Weights of a small GPT-style language model, trained from scratch on English Wikipedia: width 224, vocabulary 8192.
MLP neurons of a small language model. Each row is named by its layer, matrix (gate and up: input weights) and neuron, and shows model dimensions 32-127. Each number is 500 + 40 x the weight over its row's rms, rounded and kept within 0 to 999. Numbers have three digits each. A neuron's up and down rows have the sign that makes its largest values positive.
After each neuron's rows is what it responds to, as a language model described it from the Wikipedia text at the highest values.

L2.gate796:511556551522509523598499528461471453572532519545539490490487514464483483463510533521515476521499479509489477519524516472545505499430554450475498517537490516537568477500541547549495523533476546496432532469495510532479550452593449473511438496489435521564486519482564526501524583563558503434
L2.up796:492501509514477537477488497526447440459499523535500470465536465508494427519519533531534499453500504521455548386509477507528514406505515463531558530476547524484564451436461521484567551523496462471450453567462415534465511524461494478493521528523528500475559523545438497498546476560506503469
Responds to: Second or third word pieces in the middle of names and foreign words (Sch-we-izer, Tur-ki-sh, Ver-la-g), plus markdown table syntax like the final "-" in |---| rows and closing "|" or "}".

L3.gate15:520479538518470422515438479495464499508512460500463462538455515460517510520450490445505428562529544494537488543524500521503504511477461551470489469519500493510466578436481441474476548419517550497411571486496516435552454541515513492494591451508517437589468455504455398553460458493508442480
L3.up15:443461530502492510549507477557544444495453487508511428507400527562456538501496510504447547536506501532527548454512485501451479481502551515547425601521483486419525530514524510446543441521502517523569494504483494552505495478533450436515454496363522420583456527447479474535501431493469546543
Responds to: Word pieces at the very start of a new section, heading, line or list/table entry, e.g. L-in-field, ==Moder-n, Following, During.

L3.gate705:529473528483432542489571536562478484565484491523523468529433501458516494487499439473375544493552444528536544461511463534474512531540468498492471534513481488498586504502549438490517471541525516463533513497504494551515525513486498475461505563505500517509442499531525470513455387527474502501
L3.up705:505494498462480481479530485569539518561526455469507462518483504471496462518369447511540546496472477517559555460471412476504459477444529501450541454540529456475526449468501463409533486453489469497519560533523564466602515531551449497458509509558567563525472527546485469511468463547498457500
Responds to: First = of a wiki section heading after a blank line, or the word right after "in" opening a phrase (in more, in early, in weakened).

L2.gate887:523518497523465517561500534537416539523486476462518462497476408472461490512478457400551533495499515524498505521533492522519452459460502543477502438475445449483492492543489512466502518481451572491454528489542497534389495505486570474531540485511494514505498409480647506519503513614488473564
L2.up887:545493486428496524531507540539518527473545483462523575523521497468504555464508488506470500492470487607505415428524440500551470532461528533530450486466417419478527475488478531473466500446584517523477506494475502508465516507489461477531477504484478523478463513491498526519573478566477494423
Responds to: Table pipes, colons and list dashes right after a row number, year or field label, just before the entry's name, e.g. "| 4 |", "2013:", "Founder:", "Succeeded by:".

L4.gate26:496558513474502512530491450426495487503562496539474454549465451431506457478469511386523534609484568520500495477441508533576489554475468472481474556549500507487485482474562493478549476527575469456502464503505526390477505448469498507575500495458515560550498526463526464525588513490494472534
L4.up26:493515471492489475507419548491518477457524506529395537427584457537532490567522545538469508486507483468559404514472570554469460558564507535584479441482514490578512518547546521541513457459506492537504502551551486476553499496466508589503483489507509520485458522498550526503463496517425478519
Responds to: First word of Wikipedia section headings after == or a blank line (Early life, Career, Personal, History), and also success or major.

L3.gate527:576561594467517521508524475460445490554477512464515459487528512477472493499483554536534470541516507493479488479443453484500496451406568507507545548479427496451488510526512474513513488504452554403534430483553534489417540533456564523507536495590527545527547463493543513486525559514494558523
L3.up527:428509556543472548423478457475528519447459574450558538529567513567516523494497486448513492517491444489548487533451517513512483496472515500552507515396452549467511466473430504435470533518458565481506524481476499519487501445523484457501540524516483464573526435450566524430507502488553538499
Responds to: Pieces inside multi-part proper names, especially the hyphen in Arabic al-Hamawi, apostrophes in possessives (Scott's), name particles (de la, el); also table-dash hyphens and word-initial el.

L3.gate323:472506521467476536502513533476503460464481493487524477517423449464487489519485505497525509460533532449579488534507499478528514495587448493528492512511447507497462481546505524463497430462528483414486453501519517513501473603454562522532483480540457522548536528470533506536479540507472582497
L3.up323:478514507500552543464558503533471466499523507454555551484400488533525509515499548490490379451481442525518469495527553496442511510570431467477420523538503476553477480466472478534481413499472496432485553504532528533523491477504392504492414499493449467503524483573472460472507543423488456528
Responds to: Punctuation or connectors right after a complete noun phrase, such as a comma, opening parenthesis, and, which or who, as in "American football player (born", "footballer who plays", "Hong Kong, on".

L2.gate570:507449665481502528562621452533467498519491434432480430543520492508456471446516495535444458451532475536498479446462463439500498510477489551561552497491507477471555497443484431461523579543397550542512487475517445536455534476494504406503530488522522487507517506467541447481463480502471440547
L2.up570:471487458546496492560457521520435534548450400494420460485516469415495433454530523512471516526549482517452586550531479522488464517493507528505547474480461479481503491514506468416526468518503523515469558512503427518493534543482500485529536492495544499473497504462448466496538473494477482469
Responds to: Short word pieces in the middle of a word split by the tokenizer, often after a prefix or hyphen, as in re-rou-ted, up-be-at, dep-lo-ying; also month names after on.

L3.gate145:582491554468473536568563515499452501521385478485534469504513456419509450539495486474422564499521528525499456524434508488475486489490507509484513538494439543526465536517474525511554536494527605476514509457500500579404543581471543423519493512524454495471559464476549555515469491545527515565
L3.up145:521478468516466468543503534512517569541428489568475543520488490468496491573522521473526493470500460491476477445456490485496491527527555461536594516504445456538515485537446519437526561472473463516466494482441376591478548527533493534545480438516532502448501512540482522514531480547442474557
Responds to: Non-final pieces of words split into several tokens, such as re-org-anizing, pred-omin-antly and al-phabet, plus pipe separators after labels in Wikipedia tables.

L3.gate62:469531517488494535555503487446481487451514533477495503503479472452497455505467478479543447513506498411532496576501512505500459502577463535461516472514483558560494493554596500407560470489398547536442477536504530500479605471433605509504456535507531458522475481425604500520511564522466606486
L3.up62:492523533497510456530535501528443523509468517556536501573495521442533538419563521523537495534484494505566483485487527533461531525496442452570418486486449421486529527543453516592526541439480477469500545568551483492556508520421445487491528513499547528535468504519493544524452498519539528530
Responds to: Separator punctuation between fields in tables and infoboxes: pipes after a row label, and decimal or sentence-final periods.

L4.gate770:531447542516533529501493515470416532527480514535541476459474434476506510489476464509526473534507495554455461496481497517482475575462451574509499515564458573520457514482519479465584480567512564513460502457459480527493581491530511509510514600506497502576466494512478521554354554535531523544
L4.up770:510492497521573457534511478450443474491557493566548526457480471517476560476432434481504414538467513547584490510513492481540495507539479470500459441453421484563503467514451499521406516525540505562548531456540546520472527485469498486477553470468421445502469510500519565336453563466521533469
Responds to: The particle "de" inside Spanish/Portuguese proper names, as in Teatro de la Zarzuela, Cidade de Deus, and Ceron de Oliveira; more weakly, "to" and name-opening pieces like Jo, O.

L2.gate626:493465567502473548526524445528446477579508521537485495462476401500482454518486524546463486511497590561497477501495448574538458541496580501498522504496508524510520516467489455501561500506501497526429469586480505507433536486487461407606444480538474528508512519449525498627547509535432494520
L2.up626:485510498549484562504447438476498486471524505526460500487516415586526524515419467540488428496476534551526473560488515504516511514476581424527538437528501550533500497489524551507588548493472487530478513536517476495516517480509421502546487517565526474492533522471504525504537516498449481611
Responds to: Opening pieces of words split into several tokens: bare spaces before ur- words or CJK characters, and capitals/syllables like A(ffleck), Sh(rek), Gr(ön).

L3.gate816:521465508487482445494462530474509460502473477452456451554572439505574447494480398537548482541525537504441449506536458483581458529502517507455477459448475515505477557532489459594511512546471568465495459589573487504468463477457482481542505522497461483547515403551580547556505509521515566460
L3.up816:471496469464411491616483494489451520516458483452489520591462490486514516580584517441442487522492487515562534532507478544537455503509485543491507501508443510488539518468547547494485490464509530515523453526544460524485533460491487437446490481462494468439554532492555532564556530517512434510
Responds to: Fires on " in" as a preposition or word prefix (its inaccurate, court of inquiry), mid-word pieces (Orlando, Advanced), and paragraph breaks after sentences.

L2.gate735:549469508518507576527491527448467454481457558426498509489493454433476481519536530468459479445546559522499471440562517485517475505476530507491537524517478522397476553481540475434528488492495514458458480549499460437468463587435526468488494533523471520511476429488556475557524547555445539537
L2.up735:454514494546475497491471475435423509434447558426556477518524491534598505505540494573514490440490427444471537465495486459580533508540580484495492547452481506429478416496499533519479581507478533470565501543518515514519490532509500489537502521509521425503513495526486480463548554533476496505
Responds to: Fires on the token right after a person or occupation noun, usually and, or, comma, plural s, as in journalist and, psychologist or, poets.

L2.gate285:519499492465459486494457505504500492512416475444463486498502436454479453599489514404548419531525537488539527557503487450510455494495522554527521506566494518484503505478516501462503492497525572423495512524505572518413493509411510529584468512441444501593480456436524434495521519544436467498
L2.up285:511531520510517521543507491505518524482530459467540443503412524512515564506438490448525528575478496470485564509579476491417504481537504500477519535561524560489479461479456492453489483522533466516507551484583542435552478556576514512480522513495457496598427477534439516479416599465507506451
Responds to: Words opening a modifier for a just-completed noun phrase, mostly relative that/which (route that was, bird, which killed), plus appositive commas or the, sentence-initial This, and to.

L4.gate242:489522519518456516531492503451545496471491510498489503590455532482484541507418435490483517521515506509474511548591533496470488576560511485508532545515529521523412491497469533448491461499563497551412497521466514533517528544480465565585469541493468531498470498540497557477528484498460543609
L4.up242:452496498429489534571512442546491529476484530516397456506458512423484549515453544518483510604516526494527485542450480448478526495418490473480534488499495465408512505536529477477557460439478552580484440520498553494453559459559488439496489523503567514528526491503481471490507484511496520440
Responds to: Pipe separators and field colons in structured Wikipedia tables such as medal records, career stats and NFL draft fields; also first pieces of split words like hand(le), man(age), down(grade).

L3.gate571:470469496552456519559537540491533454489527499453489486497485512490445501407522426508449528512507462459490544526590480485475491479540461530517459540551543499495589546525480463480467394543421458485497444504571446523448525475505555489528454512530444504475516491444509497476540495529563422518
L3.up571:469479493509508515503449481470575527550478479506472512472509471448498473596510379469532463524503495475459534542482531474514536491475454541500504513438515540549528487548477425490551552534449499537508481460565549519565557497518501504521503488556398534533501493517590413582409551552526501585
Responds to: Connector tokens right before an upcoming proper name, such as of in city of Polonnaruwa, de in Rio de Janeiro, colon after Genus.

L3.gate555:421494503525444529489528498570505468483528523479438493528526489491598458453486496460453573591542471438478512515512524522533478462494462501443550551539482499519474486432524482538529440454560586490408485523506537476478450532479602480510491496503488549503484487501560526550477489493490467521
L3.up555:503616504520490494407523504494438561532453417476490486424490455525545484491556530456506526548499520551413512404465553502488513490484507474491535586582503540495432519489488477535394517480505504460525500509534538437554425508530445500468461450500438524534550537464460462506501534484530484505
Responds to: Middle word pieces such as ive in Live/Oliveira and ie in lieutenant; line breaks after == headings; number words like two, four.

L4.gate616:532521493431447474456464533496447503502487514466511467520509491429488489533556528515581477493510463539515492457571447514443567519559450516443525576548510580497446535549512448474467455493528462414515509499497544406416505492439588562506420450568536494555483521562471465515418601537453515486
L4.up616:542462437437531497475528492527479501504478500508550505428546467416559523543493545567547452522490498530517458442435469485567507491490520515534555493503593483457462490536528437474473515532478454516497549477472509453421485521449493539582475522427454582557498554533513539457504465539488538438
Responds to: Function words right after a noun phrase or comma that start a clause or modify it, like which, that, also, all, only, again.

L2.gate605:429546533543400417547442494569506514469408462455523468383419530540522493513459541459412518529561488498448509529384481525514560475485566534476487511471499510508560526460563496505540521526477529482502493551509434512447507534492531464487538484489484470584515408493553448512434524570489452522
L2.up605:485477509437518447437495493525520463576529544469491585473501513507554513570497473525516541539467464487542474527536533494495528530462553483499529478530532485496430547479492505477509458544530477463504533543533511522592492543518491539493401516459517445512443526535463477534529566506473510402
Responds to: Short inner word pieces right after a word's opening piece, often in names or tables, e.g. Ne|ar, Re|ar, Guada|la|jara.

L3.gate676:425540531538517544511534425483509481441512429481406446405435411556485509402492538484475516512545498518460522558500541587522525471534484512469520463468503528526489515550467501424512493411501563510464480458546505442529526498467519459467483500525513502585448431533545504549480524497451438518
L3.up676:507575519487472530468537521510424580534507512563461496503509424478497420470526492491486466477529510528494481448528506499442516531537578556457504511525535560471507396516374505519493438477533438439517450494536462480594491544505574504494515515521546569539435490529453506536446495476569483535
Responds to: Word-internal pieces of proper names, mostly foreign places, teams and titles in tables and lists, such as Da-ug-ava, Ouagad-ug-ou, Yogya-kar-ta.

L3.gate573:524610575536517476417544474545566467503465514514522485488470525515537469435458589455541443503562538476453480471434452475471528480519462508450434528508482498500457511529506482489428456437556522475535477545513526516460539470414491507521484490457504521557517445463496494473555473489503447494
L3.up573:491515497561509483514490504501570485518558431494477513522474513534523517454465519430455555479519540499458400491588472521535521523546524501357469558540525451545480520507471504538465478430491467510504599510493473518519510521473435491516452434461505529537464504511486470536504491475488482547
Responds to: The ° sign after the decimal latitude in Wikipedia coordinate strings (e.g. / 46.5975°N); more weakly, words in infobox or table labels such as Area code, age, standings.

L2.gate801:451536519488473467495459463565464477534449565502530505546515490533452491461522466528479472544540475502485589545531503568521505464519486506560500420519478501450548540531483577448498480532502525551514501492519498510499532501456498532510395508474479462502468511530433491576475498550520507437
L2.up801:510533508440482486592542479528453485516503481418452484590465481474504540465668517481422426444491503516432519491508499487511569494485556510563527473465502485474421497506544476494417488467524480505524528584563490546475530518453564545422550506451486475502522539526445570494573420547487505536
Responds to: Two groups: middle or final pieces of split words (Strugg-le, Euro-pe-an, Carib-be-an, obit-ua-ry), and colons after infobox field labels like Publication place:, Founded:, Consecration:.

L4.gate606:472501518534456541489495531507532445544534516505487519509460485538514482416443543492436451494518535480488526559533443504481569563483470510507477483543499557512472520462498525506500490501461474445523476468529463483480511449494474532440468538485490499611484475487415518496544562470513495539
L4.up606:508537494478502474550456532572584568512482448469464506543536496417458537520530500457506420500471450476523484517495465501519487538476513459552558469477519509499508485483482453576471528479441483505470495448511456506520522489528506539530525524527492461550519469501529524471513566666502467499
Responds to: Mid-word pieces inside longer words, like ti in pronunciation or se in intersection, plus the period of U.S. and States after United.

L3.gate682:494531497519510501506568514462508453561471525497498466567522483509417507470510453502505430544518466491509447490593524478542574628528458495550527572487517574508509477471459451521543446543492493517480389457496456448442488560452451502567496538528510471584450538502505505522594507555472501494
L3.up682:494433524526582483480516466619515598575548422498610501461516523499548461482427484513532499654459492487411475526512452443444503428485530512544510500490478499509583471525514541488525516578441512469497464486445493554445522445501488513498481444491552499501465476493510497536466515481539528494
Responds to: Mainly the closing period of the abbreviation U.S. (U.S. Attorney, U.S. Forest Service); also per in rates and scattered sentence-final periods, table pipes, word fragments.

L4.gate340:556578528537480524506539482482436452542492496541495480563547463562432472451480487504506487562519488472501524527573504496570513466549509425475539615534502522454425493514489510539571440516515443513533452521507472516491504538524541469573469494601515494524511467460556510496515574499505578438
L4.up340:545462508475513625450468543452530548504546504559505434509447474519482492558472498519503543494482525505455474477498549508439456606513533471567558527501521510532472458509394479539498580498514363550502482576487499533492555553476491485518437502482493558397510464503497509441453531483508429500
Responds to: Mostly line-initial "-" bullets in infobox-style lists (office, successor, headquarters) and "|" cells after numbers in tables; also mid-word pieces like atmo-sp-here, fa-ca-de, and stray " a".

L2.gate50:543463507510478543483499565494541467540446472506525506540523487487430453484459498515521528508510521495519484511519434496506547483492452455561533489632540584552398449521416457418463492574449514469484489477489476448533556517519576537515455507491534541599445490507578456588517566506482468487
L2.up50:499501527469512473483491470406477473484610522516462506466518491478453540498452450453534464483494443552481466399511508505535504492527513431608546603548476491503499537537549467531507486540542531502498509529470399464477448478448514505563434507530563507555478529484471530447532519468464550560
Responds to: Tokens that follow or begin numeric data in encyclopedic text: leading table pipes after headings, units after numbers (%, million, per), and " of" in census statistics.

L3.gate453:551465496563518543439501530562502497540486517501510526462582420546525449437468554536520511563501526433554523477576501536465513497501524525503510505561549574505500510496446491536567507482471534454453429509442498546456467501417542522527481541461440515537486536531544472496483523486525424556
L3.up453:509423482452485460452578464499492540489497548585467457475473522444439493510518602577510494531517529456573492513515537531426457467477497500419479552518496517440477520567480479486463462518532501470575505518504562509450489480475500586511511492461474519527442450545460471500477530545468508430
Responds to: Relative pronouns (which, who, that) opening a clause right after a noun or comma, plus anaphoric This/It starting sentences, e.g. "rocket which launched".

L4.gate20:494433513570483475512526483482432495466553484479472483538571552513478476473513507426468493537507441547422510483530505505544519489507444568518494448443461492457466535423461526513463472437469539529465483492432400568453497526399521488582539505549524457503464477483552497514539560527511458493
L4.up20:505522491451464474444540443536527461483494532488475528576526517514432497531532433475375461445517580510468513512580427488517506526496522501452477435504526507527490506559463487477554500530409502497509569467525496500453467406487468489522463474546510503456474458550473542489566457626523517547
Responds to: Fires in Wikipedia wiki markup: the closing = of section headings, the by of infobox Succeeded by, colons after field names, and table pipes.

L4.gate412:449566508484507438509482501560490504496481492514502467453482488549560526439457496494535543539490530472528573422454424533489500413495463607509509488522513571480508490464569512503493509547485499439503449534479508458496515469449502504455438545460440497457525460522493495466517564514517513521
L4.up412:510516517560459497501496540524462471579471497523514507482563465509561558477462492480457496542553408469499462492498432509508567506474553471480527602542509515510381506444485472504482459534480524479485496528524489528460545461468547468500494511562474587535476528480567459508489490520548529450
Responds to: Word-internal pieces ending in e or ie inside rare words and proper names, such as l-ie-utenant, Gre-ele-y, Ba-ile-y, Rook-ie.

L4.gate392:415534505547458513525494513500513327533433456495433525514469468505503484524544526501484471452511499470511459582495513504618525524572486465516482505486487546499501515453547528503458428454521522499510448518481486540477511590444509508515476540508453524480478480525552513483470492510501527534
L4.up392:500531474541508499531519478470486480538468521555509467553482506521445489494477541519472506437506522439565529533444481477535509491532438507483528474490451574423452490543442517478479505530499540538534449458537525592419531563489540536555492518499542507434486500529526495482445489486549567559
Responds to: Punctuation, mostly commas, right after the last item of a coordinated list or phrase closes it, as in "pistols, and submachine guns," and "Drucker and Claudy Siar,".

L2.gate836:506591528535468468532514495460553492553465543524521413566553529504447515533520394458523416473511460547451522511434512498481478501495493528550483511461444509459484466480520496493478472466470488421404484513491458439480465504472444473548548526518505466493531503503509511474518452490512436526
L2.up836:497512495497506484485438473566480477514498511544522438511418543569537479500588521449511454517494565435452564568483542521487509508564511519434472542530539367492501561492570477463484482417432516496481494548576581439506482542470494528481510456494545571512512470456501475497456514480487497516
Responds to: The first = opening a section heading at the start of a line after a blank line, often after tables (=Statistics=, == Notable transactions); weakly, mid-name pieces in lists (On|g).

L4.gate648:528520515436517446489529477424378562494500489478496550483541580515511467428504422447505497430483553556489472472574473491521475547577508487472543462521545546544449543506493509473515524506542558433511519517536490497433503464499535552568578462420518530510449506507516490465536471515482537501
L4.up648:461493517482508456539531467471485541500501514489588582487501479469575498468576509437525521503480489561471452510497425437514600494574480485510486561494507514534449495474499510476434501476509524450489542450472478532507518442443560532537465547459467585528451543532523479520479479439507463529
Responds to: First sub-word piece of a word split into several tokens, most often a lone "l", as in l-ieutenant, l-ibretto, coll-apsed.

L4.gate524:555477495471528471512488556547517444610457459498472529477469493506511421528459523458593607491518547408550415490469498502523454464484502523499559470563466502531476514547559488500477521486504519494479518491478541494452466514339565523538512543427476520530483471531550538489513481468474511544
L4.up524:540530464374434477532525537538561464550538448508488515520481553394481469592529543466521508508486557495575477471501493451454538463441497521472557523510491494545457528477464400481531404470441578477468545420538516533493492568470484499500458520525544564429497553449466547506562509486528493534
Responds to: Paragraph breaks after a sentence's closing period, often just before a == section header ==, plus function words opening a new sentence or following is/as (in, the, at, much).